config = dict(
    head_dim=128,
    intermediate_size=1536,
    hidden_act='quick_gelu',
    rope_theta=10000.0,
    init_std_up=0.0255,
    schedule='wsd',
    batch_tokens=[32768, 65536, 131072],
)
MLP neurons of a small language model. Each row is named by its layer, matrix (up: input weights) and neuron, and shows model dimensions 16-111. Each number is 200 + 40 x the weight over its row's rms, rounded and kept within 0 to 999.
A block is one neuron, or neurons of one layer that tend to fire together. Before each block is what it responds to, as a language model described it from the Wikipedia text at the highest values.

Adverb after auxiliary verb
L3.up288,212,212,192,152,190,203,219,281,234,213,281,149,219,224,242,152,217,192,181,207,199,239,71,160,167,151,187,181,202,135,152,196,329,169,161,223,195,226,234,216,178,125,158,236,147,160,166,229,183,115,200,244,175,171,211,150,223,253,179,246,248,159,162,205,205,153,242,227,300,219,226,153,222,222,215,207,189,196,223,223,156,142,199,194,219,227,167,165,200,201,306,177,183,284,240,166
L3.up976,165,183,231,175,122,171,178,228,262,157,279,156,208,188,238,196,297,163,218,174,126,153,161,221,156,87,177,182,172,196,202,222,229,194,282,284,172,162,241,181,176,203,249,252,205,140,226,241,151,151,164,191,244,254,232,169,180,228,240,260,192,243,163,202,188,246,170,237,163,250,197,182,221,222,157,228,171,230,236,169,205,215,201,206,193,234,162,173,210,175,252,239,113,248,224,243
L3.up1160,186,280,243,228,244,170,154,208,174,203,259,123,182,195,190,95,220,149,87,188,169,198,237,244,116,188,142,228,179,233,197,151,193,175,159,261,246,205,281,216,199,211,240,194,251,148,248,158,186,202,253,231,230,192,246,158,208,254,199,127,201,254,178,177,273,215,232,209,122,217,189,154,204,181,188,189,129,184,249,216,193,190,280,200,133,221,184,170,187,179,132,248,163,236,213,155
L3.up1307,184,236,256,210,218,132,160,263,198,200,278,97,171,191,180,199,211,127,229,158,280,260,165,204,184,198,176,224,184,182,200,129,203,209,220,207,167,263,178,259,238,139,158,183,119,208,203,145,199,216,231,192,154,204,159,185,247,162,193,163,196,293,196,215,154,260,163,253,239,248,175,186,152,151,237,201,208,141,211,150,194,181,196,244,195,270,227,183,227,161,150,248,169,253,126,189

Mid-word subword pieces
L2.up425,191,157,177,190,158,152,202,156,190,329,164,229,222,193,171,263,223,225,164,206,216,155,236,213,284,163,219,242,184,116,153,257,133,189,176,182,212,183,169,165,219,180,215,228,215,227,235,233,177,185,244,233,245,246,218,285,203,233,194,185,216,187,219,179,178,261,303,155,240,181,273,213,209,128,216,199,162,170,123,188,229,236,295,202,193,151,188,226,221,278,169,239,207,215,211,232
L2.up872,184,161,246,233,251,217,243,210,162,254,147,248,171,287,174,225,227,227,249,218,200,226,176,179,197,178,182,138,222,210,199,231,211,179,174,145,142,154,201,133,179,249,212,202,203,221,266,173,169,206,241,172,167,216,198,206,167,172,172,249,247,242,171,216,179,177,180,149,219,313,213,208,179,227,185,145,182,161,189,190,221,126,199,239,254,203,167,170,123,224,236,260,185,200,226,168
L2.up1041,185,142,196,195,188,154,190,191,186,233,251,186,207,243,113,179,82,165,233,167,219,249,175,173,173,214,164,281,253,178,223,179,255,244,192,245,92,200,238,209,175,250,167,158,204,197,180,210,291,231,182,115,256,153,252,142,178,232,151,217,195,213,157,182,203,280,207,203,181,233,223,144,241,221,342,179,221,277,200,227,123,210,178,144,214,248,146,172,222,239,261,175,199,151,220,243
L2.up1227,199,252,231,196,152,177,172,123,202,239,276,201,234,175,196,203,145,220,157,149,221,191,213,233,211,261,145,199,219,245,206,211,198,175,195,243,226,213,197,198,159,175,138,139,164,294,203,207,193,149,195,135,189,123,249,210,181,271,244,260,169,222,140,189,168,278,234,195,163,227,112,172,177,173,255,215,259,172,202,207,237,163,153,208,214,203,171,245,182,231,176,213,277,278,224,186
L2.up1272,234,155,229,205,114,232,193,178,174,236,208,190,153,194,136,124,228,155,144,165,239,262,269,214,176,222,264,184,248,204,244,164,231,172,160,247,260,221,206,217,228,234,165,151,232,170,205,230,173,263,194,157,194,230,214,193,237,206,180,249,227,246,255,204,226,119,187,209,201,193,249,281,236,220,183,208,221,155,122,197,175,185,120,145,210,222,223,189,181,202,185,237,189,250,228,257
L2.up1436,147,215,164,240,208,314,184,255,187,288,225,253,196,230,222,182,140,187,156,169,185,152,171,199,184,180,199,134,217,245,138,219,213,165,168,183,212,186,199,204,186,171,234,192,165,187,246,232,175,256,197,173,198,191,220,173,243,240,127,292,201,211,167,185,210,168,270,233,183,183,257,115,139,171,209,132,238,212,171,201,141,219,189,224,173,212,227,203,118,167,204,198,299,184,196,279
L2.up1482,161,169,163,214,143,235,259,220,212,220,226,238,231,135,220,183,225,187,197,203,229,208,175,192,209,168,272,237,166,238,174,211,227,177,255,156,225,131,192,171,104,247,163,232,281,176,191,166,190,237,149,226,175,198,174,170,294,176,136,225,180,243,198,162,210,175,245,189,224,171,241,219,207,121,268,198,175,210,176,217,137,216,136,248,245,220,193,206,222,200,218,247,201,106,204,201
L2.up1517,185,224,221,268,189,231,218,226,112,250,202,180,229,162,174,243,242,243,240,152,218,232,215,256,252,175,206,199,212,122,194,255,151,223,230,160,194,244,177,232,180,132,132,225,215,184,259,195,228,208,171,171,158,170,166,203,162,221,217,182,312,285,261,206,188,191,224,288,210,247,185,212,259,157,234,213,158,189,189,218,129,170,234,226,222,205,178,177,219,204,218,239,219,197,206,216

Mid-word subword fragments
L3.up46,207,158,196,251,171,237,155,232,178,199,148,225,200,229,148,155,268,165,171,235,188,215,213,157,216,184,214,173,200,166,227,227,244,219,221,211,197,201,141,254,154,216,244,184,251,159,278,182,180,205,153,185,94,201,169,194,219,173,193,199,211,143,240,211,147,200,258,264,210,217,190,247,197,204,92,195,226,259,192,272,155,184,192,211,219,180,241,197,179,232,155,159,138,235,151,155
L3.up66,147,177,209,177,144,223,123,152,191,225,192,151,252,194,152,101,223,153,320,221,184,237,183,207,146,232,149,178,255,264,278,210,208,228,174,182,177,211,218,129,129,218,223,157,219,233,163,270,194,119,190,203,172,213,190,271,167,185,110,248,226,245,123,259,231,220,260,197,205,210,221,169,205,242,191,199,138,167,147,172,218,214,174,192,203,206,262,173,184,212,220,152,230,209,190,198
L3.up1396,206,194,213,208,139,245,193,190,219,237,203,220,200,268,219,219,170,193,236,190,197,184,200,230,196,138,175,269,190,255,223,175,178,274,138,169,243,264,248,186,164,149,248,147,237,218,254,178,209,238,186,166,178,153,187,169,197,184,234,266,199,233,192,184,222,206,209,142,240,198,261,184,222,180,217,234,212,249,180,186,131,236,172,164,222,259,244,96,195,273,203,201,156,183,156,187
L3.up1520,239,183,233,199,129,115,187,156,174,165,202,205,183,182,160,173,139,282,240,219,252,213,219,150,218,80,211,203,185,191,137,225,233,209,191,211,186,213,205,165,233,193,273,163,118,162,206,221,134,178,203,216,237,201,149,170,171,183,250,173,240,212,227,189,258,105,219,162,223,166,194,196,232,207,211,169,214,292,150,216,219,159,214,218,213,238,239,136,197,228,264,191,188,279,161,211

Mid-word verb fragments
L11.up649,245,183,251,218,169,198,193,157,187,239,189,192,205,160,246,171,193,146,226,171,253,350,225,212,239,232,206,145,177,132,225,196,221,241,178,184,247,225,169,179,217,198,213,204,160,205,129,252,191,150,280,190,222,174,132,194,221,113,233,180,127,128,205,185,201,264,187,227,245,157,164,147,157,219,265,185,152,227,223,225,185,240,210,216,176,135,175,233,193,133,214,233,149,219,204,170
L11.up1154,249,209,212,231,261,206,233,298,229,237,257,184,164,231,187,217,178,182,199,169,228,250,219,86,218,209,306,258,182,252,211,194,233,169,151,235,265,253,240,223,219,145,253,146,228,183,169,187,190,297,237,224,212,227,162,130,234,172,194,233,123,212,233,254,182,236,150,237,223,258,160,205,149,169,176,166,238,240,208,189,295,215,246,199,249,256,165,280,155,249,195,145,139,136,160,260

Empty table cells, split words
L11.up680,78,200,205,237,241,200,198,217,120,212,91,163,150,198,255,209,187,276,172,224,196,269,211,215,204,232,199,170,166,254,269,194,242,277,207,239,230,228,232,237,215,252,235,220,219,214,196,238,194,221,273,166,130,167,206,91,204,151,218,206,284,128,221,235,211,230,147,220,150,199,119,254,230,117,267,180,198,151,198,334,223,184,167,187,202,210,154,216,214,257,222,169,152,185,230,227
L11.up990,207,213,208,198,230,238,229,231,146,189,228,229,267,167,213,154,190,212,211,205,185,214,192,195,210,122,243,150,173,237,218,90,161,235,238,211,206,272,122,278,172,147,239,238,125,189,209,222,210,225,169,151,210,163,151,168,270,131,195,201,227,200,192,163,182,111,224,211,247,131,171,187,230,279,214,283,214,184,191,163,191,174,215,163,234,188,231,205,215,196,202,194,224,114,176,148

Approximate-quantity hedges
L2.up63,254,152,151,275,176,238,269,244,172,191,145,125,181,224,162,178,192,200,170,169,272,180,157,191,207,192,220,200,205,204,210,247,191,145,172,202,217,216,161,175,278,243,173,167,238,174,194,231,184,279,218,242,241,163,217,246,214,168,199,170,186,294,219,254,209,174,227,173,238,170,174,211,222,198,258,160,249,234,218,111,303,218,165,209,152,262,220,162,238,242,247,198,164,183,107,142
L2.up82,197,291,172,202,220,278,194,312,285,201,243,193,119,147,198,181,207,156,187,230,181,204,154,132,166,265,195,204,206,156,216,155,201,220,206,153,205,226,173,199,222,231,193,198,269,191,249,228,149,207,239,191,223,229,201,176,227,196,210,230,207,103,150,156,221,195,260,177,245,260,276,182,249,240,172,186,239,192,169,147,162,201,147,195,219,185,277,155,146,171,235,134,172,144,193,248
L2.up145,147,163,143,181,157,181,218,198,184,187,195,184,250,167,147,176,225,232,210,223,220,269,146,199,116,219,200,154,223,172,176,179,259,234,200,241,157,170,190,153,176,243,199,156,160,226,172,152,209,194,203,222,198,222,159,165,253,190,143,192,146,184,177,226,248,220,219,154,203,233,228,202,218,192,271,199,179,252,228,172,221,248,108,239,172,198,271,208,223,296,262,226,200,176,194,146
L2.up511,204,181,258,246,160,226,218,183,159,181,258,171,191,146,217,192,187,247,192,167,223,256,129,186,152,160,212,216,187,206,217,249,232,174,279,191,158,184,265,239,175,232,185,200,130,241,174,179,219,219,233,263,225,223,147,145,147,244,205,191,198,244,179,189,195,172,264,191,235,226,154,211,232,271,211,152,226,270,218,171,217,122,265,187,138,266,217,192,160,137,161,178,137,147,274,287
L2.up594,301,140,221,235,157,219,91,274,283,220,184,180,171,191,216,142,192,246,261,165,193,177,221,228,195,220,165,165,213,151,139,133,239,159,231,220,206,154,217,153,216,179,196,209,161,174,142,186,216,222,213,155,186,224,169,169,203,230,186,177,293,181,238,139,173,163,203,184,206,243,170,173,214,210,254,201,233,194,246,205,247,263,171,195,190,239,156,129,215,263,219,161,141,165,175,178
L2.up711,178,163,226,231,226,152,103,230,214,169,243,193,261,275,245,147,142,213,229,287,240,254,121,189,253,169,188,204,209,198,206,212,146,167,192,241,229,163,189,177,176,223,173,186,120,205,243,194,181,191,138,235,153,234,241,200,174,229,260,267,217,171,174,310,234,105,153,229,200,151,210,162,135,121,240,168,175,209,228,213,166,178,255,159,122,182,172,152,164,226,250,191,124,216,200,249
L2.up1128,222,187,203,194,203,198,257,183,151,152,184,166,193,209,230,224,202,251,265,235,224,196,209,176,213,143,178,239,226,149,152,233,243,231,190,184,200,174,128,273,139,258,252,207,218,139,251,194,215,205,253,261,198,215,166,230,185,224,157,234,172,248,150,223,240,143,155,200,159,155,166,149,255,153,240,286,207,103,194,196,178,180,183,214,186,199,196,220,165,112,213,206,155,193,253,248
L2.up1181,184,236,241,271,166,159,223,267,178,234,219,218,229,232,187,191,237,197,322,155,187,180,195,103,268,146,225,117,232,207,151,281,234,219,158,193,126,221,209,204,176,220,230,192,193,152,229,229,202,195,211,205,210,188,100,185,149,257,325,134,156,211,214,219,239,222,223,197,214,174,236,251,150,161,251,141,270,172,243,151,201,233,188,272,283,227,243,170,207,151,120,204,274,204,211,135